Weights of a small transformer language model.
Size: width 256, 4 heads of 64.
Architecture: LayerNorm before each block, learned positions, tied embeddings.
Training: 187M tokens, 5719 steps.
MLP neurons of a small language model. Each row is named by its layer, matrix (up: input weights) and neuron, and shows model dimensions 64-255. Each number is 500 + 40 x the weight over its row's rms, rounded and kept within 0 to 999. Numbers have three digits each.
After each neuron's rows, "fires on" lists the tokens most often at its 100 highest values on Wikipedia text that the model never trained on.

L3.up110:550486497486457497540532495541494453386478414456571537473478517555552591469487517522501585541456497561444465496510463536470535587551550516452524480520472518531474488468490463417549444496433502478484511521525444519489500539498551487437511476546605482426524470484515447508464489530503509450540519522493493542547487537478478476465517444489429466485447548483524477416486469493508475448497531594496566460479422536447480493528508571500540518497583532498508530444478549503461530503543515473467537508495582482413512578463544545446546426543539484551486557515477513541526486461512526497
fires on: "2", "1", "P", "H", "an", "K"

L3.up182:520531524486454510486491576543437574479512506567479443464476549493563540456414496528519515557481467526566432471429470509548488492542494466500506516450543491520456470413559468458530488439422500474475537475539471504460512476545551494436474489537547477487453489488500470531476553602517469530508513468536473463535484539535513490466491495533552472441485532509516582464496511416471526458434597581507501429496472483550565482449592514565490534487482537519503555468530476482496501444505493518484513453461499476531520476514520453494497494523446603528493607403500456512498433466590471504
fires on: "0", "em", "o", "cl"

L3.up871:503452464496464505498493436520541522580504471466509534509530515389493528526487572519474471587473535562495462526563515490541617503507465439537457441470466503541522484540538474506508491448560460542569599518541476451489503543493510480509520438441427486463495515428503514435478468552588439484502506506570520522498512469535492508443503543439499577476503509561521501520529462525565505507491479375528465438544508501500549579526518489521544448517391498526500546490537520449508469493550464500466529560533514511447482424502559476467448544515484503456555478491477604481554525539493524546
fires on: "1", "2", "0", "4", "6", "9"

L3.up782:471518555458490520572512468556483463524441532475494470506482610514419512435576445543455523431482505532546533527425518502536522546538440487508436511485531492481485545538529494494511516457507504456487473471518414492537515531503511521493503515527465525476574545435526494571411503522564464460506445518515487441502472441472437461521487486484536535512554494559467527582511542530413522504475506446460517490386406502465491532398473452448519468460458526485483527551464448508509490506554535487447520436508504472503519520587531466513494494592518518485539607451514524444512495428468517515
fires on: " ", " in", "7", "Mc", "-", " time"

L3.up106:579533503462488523511479538471555490518511457487477476482481527505513489497582520531474457506477527465482529480468536519479568570418474509549467541508596545504566367449499451452487518533485509556442474515454527529490452520492440519513508491610536494549506499562481460470485457478423504530522485527480513488503528489505507459511526456452520487456438510537557534542472502493469527476480478521453592500552491505494478514494475394394461482530528408458585529465519458567603533436587526522424484575549525509509565470469485518551510514529535528491472548465495477564542488512509448491
fires on: ",", "),"

L3.up269:494478488472523479497453475512445529474516511503559504520511507390459513527404535507452504504522584539553503464574484435544511542506516595522465498469519486536439444559468495522486506506483455512526546455504544460516511491473503503541560488513557494547455479499516468461476512514548470414517489467473543453450484513508502457517557536434479447482571516478445458497475505518518470456483471450552434500513514374429524585501468494502481460546522522523428539495543513547538432481482435521475493473551579525492548378510558429478509518490476508461521545502521485467472474488454564526
fires on: "1", "0", "3"

L3.up969:505478571457514433522426572548517515478519557580485536441535481423504518498512469544489505534483570526502492435485615523505488541525503565524439484473506533521500475601428495505449451485469460526497452489503474536486491453488504505557522576518451488486518512515476497535478558435559463507454513467492571491382511516497492472495408497449511488491571479486485456559493490402449498490527489486570544528523466447506527486501474517545492501557423435552521482540475532498468513570486513494513455519625503529478534461556497465520487516510439522448511495513521483389526483495474582473
fires on: "9", "8", "0", "6", "7"

L3.up608:577557503484515432482502497478432524532467472469486466519460489487498480509427456442533489566515564471456493530535476461489492459600526473465502498533494481497537452504564537526530466489446510496526501493519492542512513446576501496458409507553432523525477483508495593494452482495571472481517463526445475550535437518522551553550480435490485507476457412571531428538480511497453560474515472461479557546520552590526512498544445460460500497588498398539479479552524559527515534508525429497448542497558494506500518480428503420460455463462498489404465500446446482460499484509576497439
fires on: "0", "9", "2", "1", "7", "4"

L3.up310:502423535543514446476455506430544463622552591455409492476535474440454549518492503474442572472566593432495569482515576536560528532450492525493516553486529473486502502501409478510520512434486486508493525500496489453484516493552510475507523532470402508505460539479505516490476542440488472529499541490424499496460516487516529538567489413491580598461547450439486503527498464447510490484532470503529543541464505494514580496517391530487533472462492445533488400472457513465474486498500507507541441536495478502469486431530528536530501554480445508457541498514499552437486552527500506529
fires on: "9", "0"

L3.up173:478527496518522425554428499525357531519476523557452418484527382570489540412540445436515549488480514531519459553524492500470453505536541456498478493532422509556461484547521508488440513484439496502570483515398546478516530513469443494551488461557462560504505473500550598523537489462465498502449527564521487474533503498592510391420502526528539434500524495457463456469512495512427524496455529520506501571500526459436500494513521464462455556491485507538468434517506469421560511499486542530477531492509505524515516543515490578476499500533486472465392518484514482532534487505528440510
fires on: ".\n\n", ".", ").", " |\n", ").\n\n"

L3.up1021:564488511504475469476571530469502497472551480487561502500459572556555560439474466474458539505468443578513456497552539550467484473478542554458483429494497538501488467501408471446546431522424518573510498509504548430523535587558475462494483524496567502418517533462464498525544567513483529508528497478523509558488486520540518489484484474430510505468515507554464559444528490523457498484458595538449551537566509504527526510516485494473491505497471503391487534581490556539487483549456507506474484528433509491470482547524506565538547554429554523480512469463536482595481478538475433462
fires on: "1", "4", "2", "0"

L3.up243:491440561510548554499543539486491524524462457456474526518451459532466492484462503528510535484534485527456432502454548412523479490491595487455516542533489549475500480505502505535454501512501536547492550446442517507519531460490529502475576491463490522505488503564472458489519480504524521577542547468510405594516545515483499501490484458489500409560647536454426563530461499410493492525513458507498590487487408501481505523590475541522398426515507475528488550417488494433495534444477504538480489501541448525510514402507530490523456532493407501477464541515514463557502463539506577480
fires on: "9", " M", "0", "oph"

L3.up769:536513538491437514544448509498518481523520532505560538470544501472469468498442465496460529531583496474500460569446511514539415400517508481440575524575463460455451520515526461553474454525484518477491461507442493518460543552520520483504450486529339496583488487462484505523525480543533499509452447579493483483472483459463527420495509515497523500498412519534466508476525476470461533468487520557452559523538570513505520463451453554519495532431421513559483482573562438482515504487462548530518480574461503484569529474496523517473500484529544462466587506468533480528509490469512576542
fires on: ".\n\n", "==\n", "\".\n\n", " ==\n", ").\n\n", "\n\n"

L3.up704:545480547431464454515525537512549500571459535459511573474587566443492425554484528436531478525450533509448455439503510493549446525477514444504525567415517472564567546578479538469540518482518454570431461524472470561491428500486509486471432473513488443446479494459466442493543442481487436519552486485495490474491543537447543483526443479483496510452477526484449483524504567494512496467542502477454495474517450578561529481508522425475550556499477508506576432438428499514483438459514557522483531467503442517408523520514545575483502373481506533585525536462530465466545511467531555589
fires on: " of", "y", ".", " the", "'s", "en"

L3.up27:528515553455477474515457546495519574455537500519454513563566486505432437505531529441508412487570472471442436441473498482501506570542474472520540498424451497419512498504510537418498446547508508496450495567481543529478528535530539521558531529512466520591528436446459477483495422506501479544509566517551528548452514506525433508480480530552458459452545506528513509513529511511473484464533518463430429451490533461596570429509512506476515493496473562554494519476493496538579505496439429532523539505514535545461533502515498494496539436538559428527601492531552523529475559439422508469
fires on: " a", " A", "-", " the", "ar", "'s"

L3.up535:462500473515550526473534488486461506487561460465475492467475496491462441571495447489532434468495522524484531472475488446468530530436494545517478514502548483469503562471558475565475529489509552439486568466489569586567483429495501541550440525418369504424474553490542513503501505521481538555481474454482512501502504470519480518526475523573519541460453570450546542493523451496435557520572452501483497501496501439522405553560510509486522498397502517539483459542443576469498464499529496436449553415505523545533528475493517464455476509483513490466523606448480435458439456486544500514
fires on: " |", "8", "9", "1", "3", "6"

L3.up484:499474477515591516513456502540504535500558570556509558494561547477445461439514482449425440515489572474472536498520528496574518514537545550572508449496507529526445437542565484527546562406544494502549492507491441579513529498530477446535537498467458424548551549480499480445432526436517480459497465423481458488446515437519463509560434494406501559521559461510491477469501478480483509525571429502561531495516447526460450518531484517521529479479476454564558483513473458551564439504441441457530486484500496509485553493508497476567481586493435429444443470494493568444499529489486530518
fires on: "7", "8", "9", "0"

L3.up668:483542533514572454551503559594492438512506452564508413464485418515534521565479406536496524532467544501516467496511540471560490505492496549513521456464558493512506568573534545513472440480524497604472497483478492445565496445472505519541501497447494390517414498528546495473500462531499470437464475522500499437463525525469518513503493573421526465516488578490452489536461466475505517485460403475484450502556521467498553552552469543460498516520485605551498548538500514536522481424531509466486578518517504524534506515485490465512475474480512467481461535468405426429481533529503523457
fires on: "0", " million", "3", "5", "7", "1"

L3.up589:552556464493485435489453532506517502545522486526520501483521456484467457516535492543527548451499443478436517519546521513466541492480448450457544461556507533516472508500522497510478560609446500448504468531461505453481421566453452481491477551520536529515544520530546545429449491514468450456542493446504509535489512533506557500448515450432480529542463483483529514553545463451476533588495416543470464543505484544472457481489562510449435494528542424559563438443429498522501532517592477487481584543577486537557510625529516467454491510545568565523450571477495496559490451440589460517
fires on: ","

L3.up504:500640485548535497462385510521557415474483407508490525504503492437468463542518480447515521479536452480435485482530510443480516508469481515531484502507461561500549494432468520457491553546504515480469456498523571432533551509517516478529477538494485499517551552526480521482540442488477506480550517508486534475543476532500541537574510449454468554499554441457545464471462418427539502522494502479450548530536455506479539470538481498546524492515523486489489560541439475515512441551439481444464554537535544484502482621569487480518542516553482457511531538488576448589469492510584479499
fires on: ",", ".", "u", " (", "2"

L3.up672:470469528563508531431486476532538421588584504467486564443488551473410518504534486428513439511520575506491483460530505515496531521448499477482534442485502467452502449516558484524550543509541517517497512451610445537504506487506504444525512504478473478562468533526509513441480488489526463522488457518568456511469552474569563483529534469541519491508563482453508496546448512490513490468557434512538469622506544498563494523460490431526558474535404463571490444520454492508533473523488419467530487428459451581500530452460473497560448566516452474433492518515459532464481523547510466493
fires on: "7", "9", "8", "6", "3", "–"

L3.up527:591475484491518495407494479510507499510564495475480543467512553480532536558424496488491552507537486587441471460500504522439539551552481500442502496503518447462515558490482513506480423490516539578530478406527467489489512452535498476495461526427540502560499506503522566535473516549516517467550499497478458477534482596510526480443503501544512407456519511541554492489496502498455621463415550478447548479501557524458510509524461567467494527497464529445551517536485482482415506487491481496457494496570528478505544544510523482509517485464482448493530558508483481555512501486520487474
fires on: "2", "0", " as", " Ref", " des"

L3.up441:441465506509496501523471456507531521497456498600561474509504480488510579458537532523487491549500498532516466537478439545456544436529547483490527470454510461462535471542465463433528481446441442491510525444599513541529540544519495524456531482489519546459582458431482478521479502499458487488538551555564527493503548448537416470554543554421464492492416475521509501491489462452510544470504533483506467456526488465542474503565490530442508461544444430452479582463563492537496488549488551434476471448477475454502562529555533474485493453569503487456613534433504512473484470489429487524
fires on: "1", "2", " ", "6", "-"

L3.up759:504497554528572446514438489498488542534496572504569448558548456544449467441516480491436490448473535483495496446543506514447529473495514449479508433479507486522487518510454536537455497464511486492519500498488473475506524507515426500560485575468480473481496530507462511555463533447525510479471518500555507490501579556480551526504504498492583427529492500456486477553557593528406454534458470520492550505504458412535539515547494581471549494566461472515469469560470561513393507463528529441438529499597501525607482429468499485539537515497510436520493529541544458454496472547513528524
fires on: "0", " Total", " total", "8", "2", "3"

L3.up95:567526482504554451593476537511462535514510517567509484429486527489557453561531479500534542543531496463505542483494543453488504510586543524486487520536498511513528511519431510471460477459562507442476607541517504488495517500494477463563522485567467549481403537481539507538462523478534470526508500452522491478495453555463542544553469517463480430451570523459519438579414525408478487440512506551500575541615509504471450488495506569544430538466459422499449519516532470454546528515515507514463486491576533488518557468480442487529518467513438486442444502474540468500547479592553467485
fires on: "9", "0", "8", "6"

L3.up929:543525516416511528504475511459497444494490439495479498487453495553527507491520515523534493459446484523538435427478519497443490573463517564537452514524488534544479526532491438502473552583468475482544487509569510575533580469505467473511497509477529429472409530484495451457504552525520558494545468482501452481490450482507539503472481479504505524493513606515499510529484462534467477430505452551488574536541445511517559487530542509499470469587492432453525432405463501496494521500492522522404454461562500522513502543475467455480449459562495452512506465471511519579459490531458572446
fires on: ":", " |", "):"

L3.up943:515521566467542485563483522444479461488485583497544521490503458527477506474506503448521440499559525498479525552513551523520457518550511499562479446487510436529512456562527459628434466464464509530557595508412527491510513571501526494509486483479461523510499498487500526470523551433492492479466491545491506488489526476472517450524504502582589381504523497508511486450525478451502470531527487486488492568479503494459516498534502512497493564469460506561524450487450523450588538524541497481535542500504431485425496499506516549464548538578517478444456585417456477454512543546539544480
fires on: ".\n\n", "==\n", ").\n\n", ")\n\n"

L3.up313:567469511520497480504479514465473562505486541511433519472458426536526480567563448500475532485455569585479462498465478443510507543522486541521454491497552529580498408511449479512536551532488492513581590491528488578473496389490472534528540442475502492477533492469457467455510488484515554522528535588515542482463487538497498528455544494484461483489462574468428473485476611526469504471449481575534626501489531471593525505514481487505531520505478408545479549440522443519480543489479442504446520474451512506545546494457461523498418482569502475494463469565429552540544500510520491471
fires on: "-", ":", "   ", " "